{
  "d_model": 448,
  "n_kv_head": 1,
  "vocab_size": 8192,
  "activation": "swiglu",
  "norm": "rmsnorm",
  "rope_fraction": 1.0,
  "tie_embeddings": true,
  "init_std_qkv": 0.0249,
  "init_std_up": 0.0356,
  "lr_head": 0.00825,
  "final_lr_fraction": 0.1,
  "train_tokens": 611600000
}
MLP neurons of a small language model. Each row is named by its layer, matrix (gate and up: input weights) and neuron, and shows model dimensions 16-111. Each number is 500 + 25 x the weight over its row's rms, rounded and kept within 0 to 999. Numbers have three digits each. A neuron's up and down rows have the sign that makes its largest values positive.
A block is one neuron, or neurons of one layer that tend to fire together. After each block is what it responds to, as a language model described it from the Wikipedia text at the highest values.

L11.gate151:503489506511476520484505446532487528503531490472455517575505481538510512464466535515461499515512548504497481478464522506569512522454471466563492485521525483525516555485495493478519439461518535512507478516528529520490487517474502507498478472526510475453468498506510488564488497504508451477
L11.up151:487457532482490572529545464503501498543513500504490504527466539518482550543470496477487523533494479499522510457482502482525465515490460475503527557495496516509535537503514520495484486534475509491509532467526505512545490529503478467518528516499489536500483492513515517494496529521510468486
L11.gate219:553485517499487493479454497520511493500496506474517441540489489513481515538493454490490489509547510486509518502499505470495479485499464495512549499498549472514485479496506548469468492496491488480495424506469509476501510485474508513470496489529506469476532530536465504533521477482500446483
L11.up219:513541486455480490455497554479478463501480491507496452504507485509499525466551518553504486502519546550507467500517498509479484514472507496534492512480506510486509505472495534496496452517472497463481527512496457475521483558540525484485522466500550479517483535506517526497507517489505483489
L11.gate468:497487482538493488465508495479522515499491494520522465460512539487546517519476522507528487496515522457464492506524524485502490532427504484526531466466499499523525492521491464468439474524467508521498478522505524489549517477509492505456435513482486522511514481502461456496509488494510485475
L11.up468:493515506508479543492479503473539482491521477487500511512491516527562507533524512481506492497495513523526525548462476490502491429478496502472493533500563466469524544516470515456527499512509493527476502503522525486521518504470555490527500451499482505487515516506492553526532449480501494479
L11.gate809:517526518508500530552493478504483499510525486507465523514526503472502515511464528516491476467510478495508470521468513529487497510488534490489468497476483489523493520498525526486490481489512478502490501474487537529529511504485482507518484454508485486450510468535484488486497505522506531487
L11.up809:490489559476518482510511493512482514518502470485467519446500483508489512512520509501504512534532536480469495485492520516522468556499490537478456498510465519529466500496500502506515500494493527539497472467484570489485491509466462511516524459472479494493508491526478511491449527499538511499
East Asian romanized names

L3.gate308:511502488527473502521510504500500464530445510516503490497497532496466513500487456465489526527493536503476492518509478483500481544484534525552484488477485474512523515466505510515465499491463524477519465522504487494508528523494499491492522475543514524504490503531508485500529481538481453459
L3.up308:521471520475491504535502503493447480490487527465470486558490526455460515491497487484505544535524498525499474480519529497493489517430492493526476518548490486508514512491462514523517492503492539498504460482483518521497547516488505476484499447482487453528458486557514463484513503466456497513
Foreign name endings

L10.gate7:482481461512489474518509503543465512492523545550488476522524515483516525486473478500478493438550471512503470531545476514566473547503500533492529502498470523487500480498475540491486500485468522465507480503495488527524494495469478491469467519508496458493528512531492532536490521458502469503
L10.up7:462491496476505510476514490470465503568510567517531538505500494478508449519483472469475497481507541470497489469483479515499489539505488471473470481491473535482491514494511458477504522507502481469522487459509470530528510500499489456462474515504516481447491558502517504478485530513492516494
L10.gate23:498487515466507499515493534446473503517479514472522504536485494513461518464492487493469471507485515526468532495509495522521461519427536514527484538498503483485503478500543534457533540487496495524500543535507498456537470538486496518471539480479514498457500502528512510502516502497464487507
L10.up23:470484478525530509494503529504552497498499503511497490536478522486490495512459488487486479513505509514463514501506476544489472530429531511523466503462537491534453494479531496496522498500426511491525508488470459479539509513485513479476553509456481496458514481505515506471511469451526525505
L10.gate113:535497506475521505536510503554484533490484476521463444482546509505508497513497485508497468454530501521525505498496537533499469534531505492532494500499487451495542505528510513454481504520463490500478486492508508418533488534483516469478477477492503484496516472485474478540530536469488490465
L10.up113:532556540467504499514500490507521454515497502454493514507494513508526500512533510499475506569516492480521477494516473523511475524495510494464513470500475498496495555452525574531512497560473493441529489503506487475486495494486499519473537440483497540522489508509475497535522541489472472472
L10.gate142:513480494496465501491479494531475459458524527473509512542510508503472487488508484522464500503508492465457498457515475484490508519526520511507502473504503508522527499540488489467504543505512489539492516500502475491506570470566525516471442480490467512499531483503478504533493473523505495478
L10.up142:468444480503478546519497472515502494482499470529501527492534501482502487453535506527520476485543511494485490503519512466525487501510516473482553473508522500511525448513473498506483497455474506459492489542524497511525515489549473530558460521506511467531487550519526495527500463493449490497
L10.gate172:472505507501476550496512496503486534484465510498514456487525501474475469484535488481474505495525434476459538508477506485519501501509477512501454487496500505526492466494468475494462504456500481470500451485492519558513509483533529489486513493424478502505477489490494521482560527489518490487
L10.up172:471537491524495505489510523504511500467530533524504519531518480514465477523484480495526528503511471470509472548496501484547528499500455488524519504458540480486498540523482464458469493480535502546498498487443495506493525490473513487516470537500500485482544543528513528476510500516490452476
L10.gate332:531514448521495534530503460507505493503444501482534478525503520438522501498486499534486497481493499515488537518509528470519506522452489507505531496506487558526499515533493481520486504486507512516523446526485437513493515490498512477503477497489439530475475474508486525524507502515538481498
L10.up332:555508523485486488492507484519532485479498547498548506520532528491476520444508492422514505492504467489496461526524500481483509512491513515514479472489503454555555493524502474498499529461515498505504469499495493551477496520524492533524512460501454534449468521517509497519486469487525459549
L10.gate386:503517517484465525502476458480482479490478489451477467530542484490519519494514497522484462510527464480511476513485502516484507544485482498536472525465487489527481501471467503482517524466485495535491540502458539537498445511496515527524510523506460489467483480569489519493480499494492506489
L10.up386:499502495486504496479505471510502537477465509540550493490465496484470474458491498493498501499518498504468494519520498462496485489484484526477471506507507511531524514536492475517481485500531520453487494471476520512521495493509501514503513504498477517484476519484567498479499578491482526481
L10.gate425:550545465522475522492471485475487466511479559542493513480481502545492496520496493531471513499522528525479491523527518492513506530534518544469526510466488498510455527483517525454504538464514497517508488476481516482483511463519523492504480499475471506509533490499496519531501493472476492526
L10.up425:521485489474500504521516500454493490477476494495531513523527538438493530513482530472509521523537463509481480527473474510510464519461509514585463463504475481493502529514497475477527522541435466508498494464520519496525497520481519486454498543493491516452519515506488547479487508531490485499
L10.gate469:511494516490504503509518530502542488517497517497500507504528518506532506507484497514467488496511523509447468502468472498529513485490480485468513540507486535489508482500474566478484519469450501527483482479493484490537562485487494554494488479445463497436488525540475533491471518540521463464
L10.up469:495483468470531495537528493517511496500508514507509517509456511487508476551494534432479480458541553454467494483481556504482515521498539492488468525537490534516523464519524486487510510502500515537517492450511463535517496532516491503492473473524489500495513514535499512533572517540487488515
L10.gate637:535484531488486498467482514483497515522495531462455489516546490517479531477483485484459502497526538487505484471523536479486500492494512504496521495520501513457472480481476485465511522472508513514481491534496469506477523533482525500471547499504498461495551467482483467530479506539466492503
L10.up637:507517494528522512471487476479484492515510500498509465524533517503518505498493512500529476507520487487493531520483503493494506535494509474523512473520522495525468535521525491526523483493483467490506519489464481503494541537531462489488532510502578456474528513513502514511548556490460480540
L10.gate765:510497513482500469469471517485480474510513502463558503484455528459497474514495494536501492525508515529496514490444524491498508487460457540480511478492471462526518499486497561523503543483500504533482505514444530531499470488436471513490517485495504507480451512515516489512502572464471525507
L10.up765:536503535464495503512515460491512498500504496498547514489560495500481487515576505547486501481484485542496473500469520501520533510479468522520521467524545530499512472511551544507473503492508472549477533491521503482499524503483504541565495518465493491491516518483471506492496501493515443517
L10.gate857:468485458563486490545458464492489490520532492512498497491449537498459513511530510481472504494535543521514462497466473504470451523460483501513509490495534503486523451544507529481469515483506531511485430493510517504470488463500464512498492474511504510537517479541536515507521477477527475515
L10.up857:515500483519534525516492437481521505485511520523507505498484501513478489468522496526526502483510518508514511495476474506478530495537489474522496517476485542482499513542505493510516501448475449495531469503509488490528501515494495477514501480496523438491548512526521534542494497503523470531
L10.gate865:516477488539478484554560526528494480506479511478484468523518549557477483468517509496498510495479442516508455504468474518491479462506456525489493509500527478456527514524512514486471553486519548526520464524480477514549461488512527502477507475468505481497563508507489481490507493520470498511
L10.up865:535495516505500505490474526462479545505550500477512531555531490482473510478501494532489475479551504498506510453511496507469535523498513494518492483493498515494452487517511521498485480468502494502526501492502497493485505481532545514496531506528460548535487485512499507464493511514498456480
L10.gate884:500498527463488461471504462492506517463474493506536516478482507515519517460523469477468480537484531498560505488500467508470498484450520513479519469500469531531537472507512483491457509511488555524486505497474539531451525481482493498465509502503466502489527486538549463500477494513516481488
L10.up884:483504494486510493529473510515503495560522520474496517479491529489496516492546525500497514515476525524518501482478461485454511522490460499545469467543481499515458465511527518503523518451505500480510468519472502529495548489514462489503527523488523479487486520454514462445530526523535489493
L10.gate885:499488534519512513508458524484497492495534535493522490522476519518475525500506483474478452490504548529533490498551531519511461505482488533492515442495484504491514493474509508512465532496505530523504448504469467485494546454520507473493528491551537468549489489481523503471506494499486513524
L10.up885:488516462541510455543478519489532468547478495520509505507515514511543486517496483465517500497503566482509497478534525486532467469469520462497534521480500522489506482543494494520512500472511515524517492514504475500520468533499512515541482501518512526463498514525506535503461464524464505533
L10.gate892:480501467508504492493543500517497498544516506485508497501511477532514494517493507515480495452497493505553494519509533499504481528488488495518482524496513501509545477490487527504481514482492504487531479518495533508507502452510520502505507469454486473509466473497542529544537495481510466487
L10.up892:531511490517460547512516453517491459474507515509511515497547512513477498505486488476520462504501533532480486521504484483471490501508452480544484472498513545525505526510483450461436534473497499461486549453505483491523515534549457533494495496517510472514501522513495528520498529528490494512
Mid-word name syllables

L10.gate11:508495524504520462504468522459497453501518523543503495534486485459523527509522500498519454508457474534492526522465519461488478544528464498466491496493500472500499519472557477477496464494513491461495502446502501504534490517483518473530437515491501481517503490474492526509494474476480489512
L10.up11:515503490482505517513498513429534503545511443495512500494497523489478515484490480522492472466516464470477461488469500514524495484527514512500508529501492483464468489474509504529527546465519499566497506547507501485492523465457510467517502469453421462493523499527511525444499520470493492500
L10.gate37:524533511507480520533481501509465512526510488489484498484485519490461484489495499490519506468451455442485505488528457483509451461518488450498491547526488502473504433529525558508524521468492484486495462515492460496518503496486516521471479520493523480534490502508480514471499516482450510500
L10.up37:501491498475502502510468460488478519539441455503477521492479478535493484464455512527525491483489482493505510517534522471497505521484504520484451471499485539440522496524469529541473511485538529540490522464513477489507539484538497526502480491473519526566498466489500487440509489446539498508
L10.gate201:510462468492496465500520468494510509526506481478528505537538463491524453492540470498496486490503518545513458504472512486477467503476485452436478483481535489509488484494492511503441561485510512536520495447488532481495516550506495489495505496497500517472518511530474532497510500475494505491
L10.up201:485528471485501508533485503523500502476487540494496548493521533516520502476499552451470439526482539499491499505521515492450492510503445488482476521474465478463484480513459511536502514470459492505527490542489517539480494497481526523499489504512520509508494513512482518485496515537458477511
L10.gate246:501561515542510523498511505545516508541486486513498523507473491488481474523530477503470491499507526499491501511516494522469483516487517518524508534557527507507494476528497535521507432516497495504487470497488509494527500501503503508482477512502501492489489521491494520533541521526516491477
L10.up246:474556521474529510452449530486483484530535533479514501469513535481537488480456523484498483463510508490493495468517488517553480512490518547528523515486481465506490511483493512504544472504527481494439521441483490529528488515496450512514479472458512514482525474534503486515484480522500495527
L10.gate327:479458520508558524526512490548467479498505479456529548512529546476490516457507516506486486537492509562494472497488478541473511475500563496497491477459523510497468505474496489532499461520470496508495531517471526536532510490473513501512468529480541460497538492516494531510485521478478521477
L10.up327:537471498508508533498454484481477536450483465476499501510477490500467508440493546517512532481486488512463472501516480554479500548477515496455532499472534477476428512515453472477487507517519480509487489440489487530471492513542513512515451499479533483511538529508493490535476470471469486488
L10.gate429:505505473537522473509523517524544473499503521483515489505494472492451476496511468485504453475511495507524517514507489481533461514485498540467463533486512473546489466515543477524473496452517488492520492512433465507480501531496494510501477507515430494483469511479521504526551487507526484513
L10.up429:492517510499449539482540502492500505488499443471550509482484490493478515492523472507512496544482469490476552497507514468524542452498481531515537485505553499505480483452517531496501449511520506511514478526521509521512473462469507507490482542519540493540467453496520509517523499498480510475
L10.gate438:492452439505510504472559454500513484490466508505506447477522532507490548472496458496524458478506502479476497499497498469491523501476492545487481557482505489498486531474531477549452508508493498490520465501524509474499462517522487538481467460514479522505500491481482439494472493455463462442
L10.up438:493518486494528469482501519502490465463489519493463466487513496507502495502488487505447502530468483501476460517482519489494464513491504495489514484456571472488502517503510503478504475517498525512465512507485483490509470494502474503542447496501499543484496464452494493522485493492544418479
L10.gate529:502500476517526522470535518472482456491505531492497516446496531499526474477517540518503480502483501501475470508548479527463497523474526545507439521520541454509515489548507493510491496460472492462498478521486476501468542496503465509516489485451533480542489464516471497536497505470478506523
L10.up529:538528478507519514493502504490513458502492459471476478485547456502486515475471498504543551471477497464496513509513497513486527530490473499479506516505528503519468518498472500465527459489507498482485536458512505459511536562470518509535515514480467533502487459544514488504518465536481507506
L10.gate573:504494511505514481433498527557520538518508463530467499507502523475500512491559437532511510468513551525501491514477504494500468467482494460480488498507498515516506502477471494533478531476472486493567502473534550491469508495481474542504487493484494508513502488505447480510512471528487473481
L10.up573:504553519543529476503498466493492464502482479468488531488500491484508512500477537459492486458488528543517493515499460448528489517500531478503519490467526431492501460527486475555493509528535494489547482466494467503504478480534542442531491515526470525543527527471501516522476483500472518477
L10.gate575:473489495487491513458556511522481466473481487469527473479451512469505417506533464526488514492509497511494510502548493491505516506448547522474491532494483473484507493502465487528505486480533521453536494465534496472501529494509544447492541511515515509471532449480494462496486488472477469545
L10.up575:485484491525496480477515492513493486486514478458522510503484476446479471545465517520510535486510517466499511506528469506502493552508509510511510515499469478500484543486464491502509495527516529478519495522487526476481509520499563498509491448524454464445497504483538494531499518513526480518
L10.gate685:471454504458490479474474542511510520522492523476526484536493529450475515461524505490478525485490483468525487527523492507500517514466574491525447492529488472488493470501496514480534477483471523515478478465496508446510459482513521509470471499514479533493533508501525492523544537534511496507
L10.up685:505471495455525506453503485481491478487535454505468509567542518473478479455571517525478517490552454535497475546497495510467465508551511516479470456530492491525467494482490481457524463544536478469524495501479501497480523494510497467527526514498468508540515517531511549565524456490516486519
L10.gate703:504454508499493448476518497527460514533533515469544515520463467488475517516469516524460516493517541525518485567542488518535514509544538465502473479501514508484511489497492505576447517503507511483503504530463483489546498501467496492462507509499484532497498547513509454460506481498497471517
L10.up703:533504528516489521512504515477498509527486493452476518479522510529487542499491488489472506493504446513551470501505514479464521465522510520476503564504490490475501540517496500512504484491511487521515520486523502472495506489486510471539492489500482553537432545510489522508522522520567552519
L10.gate714:486502515475497562489525491482430534546511458538508507477500520455491493509516474503504504454475498502502453496512463484512493527498500481499475507461495502480505511516462459486479492505537527482504518487492490487505483514512532481498470505467457465476542504511537492494471505514521459479
L10.up714:515541471506478519491528508471492532523499481494503488487482490473519528510460504515486516482481546505539486498536502510506535514547492491474508522498516527486477520490519501535522516488534502463491510468499469543543491490492507506526498484472478491513502513501525550442530478476502444471
L10.gate732:538493471490564481527502542493502517473542465515513461535487479477453472501518476490498503513498486538451475512453554489519464510492513502496505493478502473530471526508480517507517431510521513496545443508486480508521530508476473518465503498495461490511472521500484501503484480479522493497
L10.up732:498529499534502514481461485461509481469505484519521489547515491518470466492493531527517494431504526502469506468538479511458504487513469498521518519478494522533490528453504560473504471507496526507540489507500552489513559531477519480492504517513512479517505482479514497508484497481478499536
L10.gate740:500517527467483434496521501501510482474491473484525556499513527452497517489511485469452500477461492502510507525508489482504508520466497478510436438469514456493520489436492529491438465507518490512500505519513544482544465512479531504527462522508517461496499487507485502516477522448489497508
L10.up740:486436514482502546501488502505491511506512469510526538447519477512491477511477474513553488484481463518449485535495459512499522556512512496521509461524539483481511505512525539464449503501538484486486512515500498511466488517505483473482512480431520507490501481520469537568533536501500509474
L10.gate856:501501487526481540534511510475505530505482536467521489466470512523520488475501486523506521539508501543504500545514474497515502509486460519455488532506512501468504503525493471486517511476467492485502504509533497483496478480526506473525477455507515494528489560503480496502538452509529498529
L10.up856:481519507508499528458556478475472535525534517491475530493516490505539464517495477550497486492498497504522493503496493532521531492533504495485505499502526539534467529506555467502495493502555505546478503540557468503490505491470493485529507497512501545488498542503542492507536431479524518523
Opening symbol of a quantity

L11.gate116:532512503484518484525507534497487539510532499552518533483487548502519502480477524535494439528499493495514551495526490552536503494512491494513467504504517444517506524500473499486501454494481528537509464475515524522529506497495516470520478518538516512476527458501529477517559525527476528521
L11.up116:485488521483442497538500492480471537503505517535483508543512495518495507450515513502488457503501512513545516479519513543493500488507501518542465510527512448496508537486492533512468472514433470485500499467504531480523468507519543510524474536496480460501527457537499515483498458516461531505
L11.gate166:508494504467512531508550486506515518473477512515494504531481511503512500477490485533486510524515483487492507497526505470520510458508509523564510501467552478468467532484489499515497486500521488488476531491529484500515498525504505473493472541518523523458531529477426477532539457517479471502
L11.up166:522502461501530525514539501498460452462491554498529527464523482507467525489482491495502484506486489483528484474510457481479537470488530491518505537506520488490490506504451479556518486526538483515499526476537514474532448537506508509475499495491523492524501488436509522479530472460482527494
L11.gate432:510495473498531535508472496531480493492478511488499503499475477463503508504454509504488510529517506499499528463502480455516458527513505484511494537501502503517518509495533520473478521539477551497505492462548519507506544498504489490460516507499468483508498521513481508517555476504527507487
L11.up432:493522543518523504471516528499492507527510459474508523490519478441484516488474546439509532479521530533476522467566492466476498504520484485496451469445530509504496512513525482517505513492526537453496519524483519525504516503482528542467505536494472512509492523507483479492511459520524515488
L11.gate716:481487513492508519473459516484513487510471511493501494527493490497511510538487491471483530530471486488525501473469513444487460494482477525534472491519511423445527498522487509467496531467509512506517526503521510529540503523487512510482509519459512512523429509478485498505490547466480509490
L11.up716:520545483506502516521524501485463518485495489537519505467457510515459511477450515513459489506522487505581501531506499489483510476546513475504510473514482531465518510492510452484485525479478535506504468529478507516562515537453470479493520502477534517484510524502510527478511523473491515447
Before place or team names

L3.gate737:532508512483505456505499462494493490491540490530522500490464503514517491524523500471506502479517525557491502435461479505444487487523484475499504451469485538526520474512506547464482522499498511475507512506530488489505508509515533499488479442522497502495498500480506494533511507507487529577
L3.up737:497514501506501504499515500506491503480526483509532521503528491475465505478510527491431513462527504517537489528514522507525531496508522447511491455511534470481442462474457499498519549526468491502508522491463528479509523527536469470495494517540490442526505503502542532502511508476510472536
Slash separators, word endings

L10.gate52:527507533507474519530528477518475512487487514465508523468489472483467486488499518510516486514507550512563522513456499473504518480456544544514537498498526481463484451487495466500523482487506513511470488513485518552493474525491473522506461503478489471477516491516495461497475487470479487507
L10.up52:512529546513511513524546531489516497486489498482470477507484504503499527506541520449497493515502490489492507492497541541498465504477523494509508475520512529527524498503460491507495503494454569489508497501488526539505511488463483473546490539532480476513519538524550463471531504509534449521
L10.gate80:463517481489488480510501434523413495462535484481489497500466472513470511524513480511463501478510475482513490480544533502477516467468507539490477493436511525473508498474470518497543510491508530452528505499494486483511478574539488476475527478505506497515482470456480473520551500532485517499
L10.up80:508498491455503574513481471502494509466472505460482478510497507510487517474432501523499535473515508514512489506487516477499472461527471494515526492545525494509439484503548498454502562500527505520450512532496558539540531526513544485460455517478491531505507521468516475466529509440505506491
L10.gate93:461470471521498482508510532474512559487520488499549513459531537467450483493529503453485495534449512475496498508482504571527482510435475490525485511537505459467495527519492480523521477472489523497487495495520488506473494469524512518500463459522498473498490491502516479500466509473512504465
L10.up93:512425514468517530528531560495453490498518479495509477521496515519488473509463532486539462512517474527518480530483470523508465457497504490479489484492521518520495464513460496449471502505538450495507517482505499505492478515509480467524488496527472521487460477438546511540506520499518475501
L10.gate133:492481475483494499513489552547505508500510531470475519477508493464511527559487491521428521462503484531501513514490495500453523468497536484492500444510564547490527533470537513498479508518496494507462473515491497569511495484516507485481471471481482486482502487527506476508507469480506483512
L10.up133:515453466468482454483485488528513507490502507441491493503464495523490489516471532500489500461509516494499550473452496513503472504468533468501499478542527499490461469473523533484493483483529486489480457517523481514526538550558492449515485499540504501482530490499496432451493504471459503537
L10.gate281:508541457510520524461524566471470499489522535524480443522525468494468519501480509510483530489455502527493480511487509468419537486517504490522484490534494471484504483487491523486500488551508483511515485554511535498478463525507518481471502499520512460477520501481509505484501517486486519487
L10.up281:482498481532520536517509534501492494445528484495472423523440442537492476561473483519518473547502500504535497479505504482507538493535504514519521482566486463486457503485508521463484537499494508510512513512503526508507505524510480483497500519512499495497492489506505484475507499517489507487
L10.gate289:477546483485451504526536529504486520490494505495491522496523548490479494505491490434476490470512519515507543527527505513489435489491494503475464503499461531461492519520502526533486515506531480482529509514514467477473506507508497524502495536480510474448497519575537476497472476550485434508
L10.up289:474545468477481524499518505515497476517499455511452503507511518469514489481519489514504475527540461539485527524507482502478517514483523464501426490481481554513516498499513531447447471470511499517488505521502465475476525519541521516494497496489485477492480497515516473518512515449518473476
L10.gate353:472547498513467470522514537488500530509496504476503445481503502487544513553505527501505466459504501488518508507490515483492499495471477488504484457495497539522461526516474492522549503524525491506516473472513485475479493477458490499492497478493491526550508540521522505490488488488504465520
L10.up353:497433533506455499522471527513501489460476484496536503509507490507519491562526510527470468452482537489496513484534524522454506447489491510522500519437514532566470522492557486458534494486480518471527514507502522492526504511509520497494531523494535522520478533516537467539458536501488483516
L10.gate393:519522509511497530524531517468513505488489512488529502508489500508518515501492481528503469515524495531489484504495480510518470466480480484483481526469470475573505530496555504452474472493510499488479466509477452551490464526513523509533535501502494493482478442473562492526530500490503524509
L10.up393:512518504464478534480535493549516467487478487467527464504543523539504556496453462470489518462468542537537485488492487476484505469497516495520470501481465511500562517449522485477499483503495519501498487496474517548517500492469522493480485561491489521515522469460518456531514452511540488521
L10.gate430:508488519472513498544435537513526484542494482490509520531484503485534486494475424511492498485520504526564514465492488493489485485446506501529525477486529493507511503488529506506480497537527519495495483508452472487521515513446518527502446545483515540488505450521499492506469494436460483490
L10.up430:538447502500455491472491495465509532499494513476459537497468527511521564485488452477479539541520486520526519456439494490511469505481520509502513490495493476507506496480490494500484487500496500503474470489496476509547513516442523472508506469500513487475506464521533509484477488470508497499
L10.gate495:511479516477447540508493505507474554477494534470519555544480465503483488509504441547491483513480501523540521539452471488474527502469518553481494501578475556480510499488508508511459500495489527488508504506468498532512481539479519467483514509503538473520476480528499496522492511500492496491
L10.up495:508495503480509466495465499480470502505480534529514511504474503481497508571503515575480483478520539474504490536497532487526467509446518527491488501507494529543508517483487477477481534513480488501444468485526466522490470525466486521475480513504528461554484497493515522477487497532499484522
L10.gate621:495492529491472491489491524503448492505489470438471529499483495507514452558498531537482517491472514512521515501543484523451483514481534556544511479472494505508482472463469464522487509488490472523471529506522502508495507514450536507506511502503473520504507503480537488502514466458426470519
L10.up621:493508473469514487498473545462500493525517461493503503507481533557450494459525478477498515501541539464494487456491505460518513498475468476500514510496498468481546448449499483486456485497542565517508503493495519521536531486492492516481476513478491536465494502485525473468522472446510513528
L10.gate638:463536489499551526491504543540509496500502503505504502514513498488467510472466502538509474489510497477520546516484456483503493469506499499501459531513528486494492510482481518487487482480487506521474501486507483512522477545495470468516475516538479482481535478481462482516496517464479500516
L10.up638:502555462485508530502494509537529508474547495524534492509525516514481509507485524532494469462513504474520512535473494474496531468498486486521470507503547480482511528516475525479546493503505498531485499511525533484511510547473508478492475515522479471473488527501461481488515511483463529498
L10.gate672:496507495489488501528524443503459539517521520519497458485518500544431513496495461512486548503495497476484489507494462482458489417490507524487461522514501524479473534502498522463488546472473525487466503503495490563517526501477498463485489523457513490501498494481502457515488506514505529489
L10.up672:517552510477500501483539539477494498496553515492507449504484501480427478494489497515508511466490505490501469502512462484495509487486494469456511539551529466480552500513499453491529479493511503532479519526481487491526464508493537542542506513496515457516487509429536522527518486515523534529
L10.gate748:505456499471497507514503521501458498504555521483477523491477496512473478517477463458485555505492479472522477508529521529529517544503465491466512528458462468478495477512511531523501506474500521493485476519465506516513509522507504541515486539478475466481511502546476467519469465451484471475
L10.up748:493485516526514557474519507440473547487472493502491461473474480482509539496498515479525465444483462501497523512465495498500504517509516477497506522515472489509493483503535497520521472423489500508532512462472521506486503510505495477449493500511494495503503505500491533548511467477515489471
L10.gate838:523500469514492487478493518527510493488486462485505525541511479508493514491547465547477460518492517491495487467542510490507508491556482503461516517447535509469491498504487503488495581552488520497537513525493512471515499539509487500507490482472490453474515545523507514481510501502495436476
L10.up838:490494523499477518493497519485467501529522527471483542531540531487475530507548472528497504480541528467502535535521484507449486502506463521461501523524503492485512493490512490508494531511534506493456497527485485501551495513501517490467541516508443508538507521504478493479532511528527520495
L10.gate890:520565529489500508466499493517487524481443511505452475512544506494510496482504490546505461471467516491545491525521489504507476476533507505479516485561518501535483526489475462522479485511491514531443525523516518514485498503480513522532490507486527501480492509481481479494487485461505526500
L10.up890:505458497487511450495473550476507536490510494523463516511520541505494529481466491493483512498492466503503505505528485497510509503472485512461491484467529491523471469491509517514517509538478479457473502547524433518486482509503510500470529474565521507482533513522536457490486521498510496493
Separators in tabular listings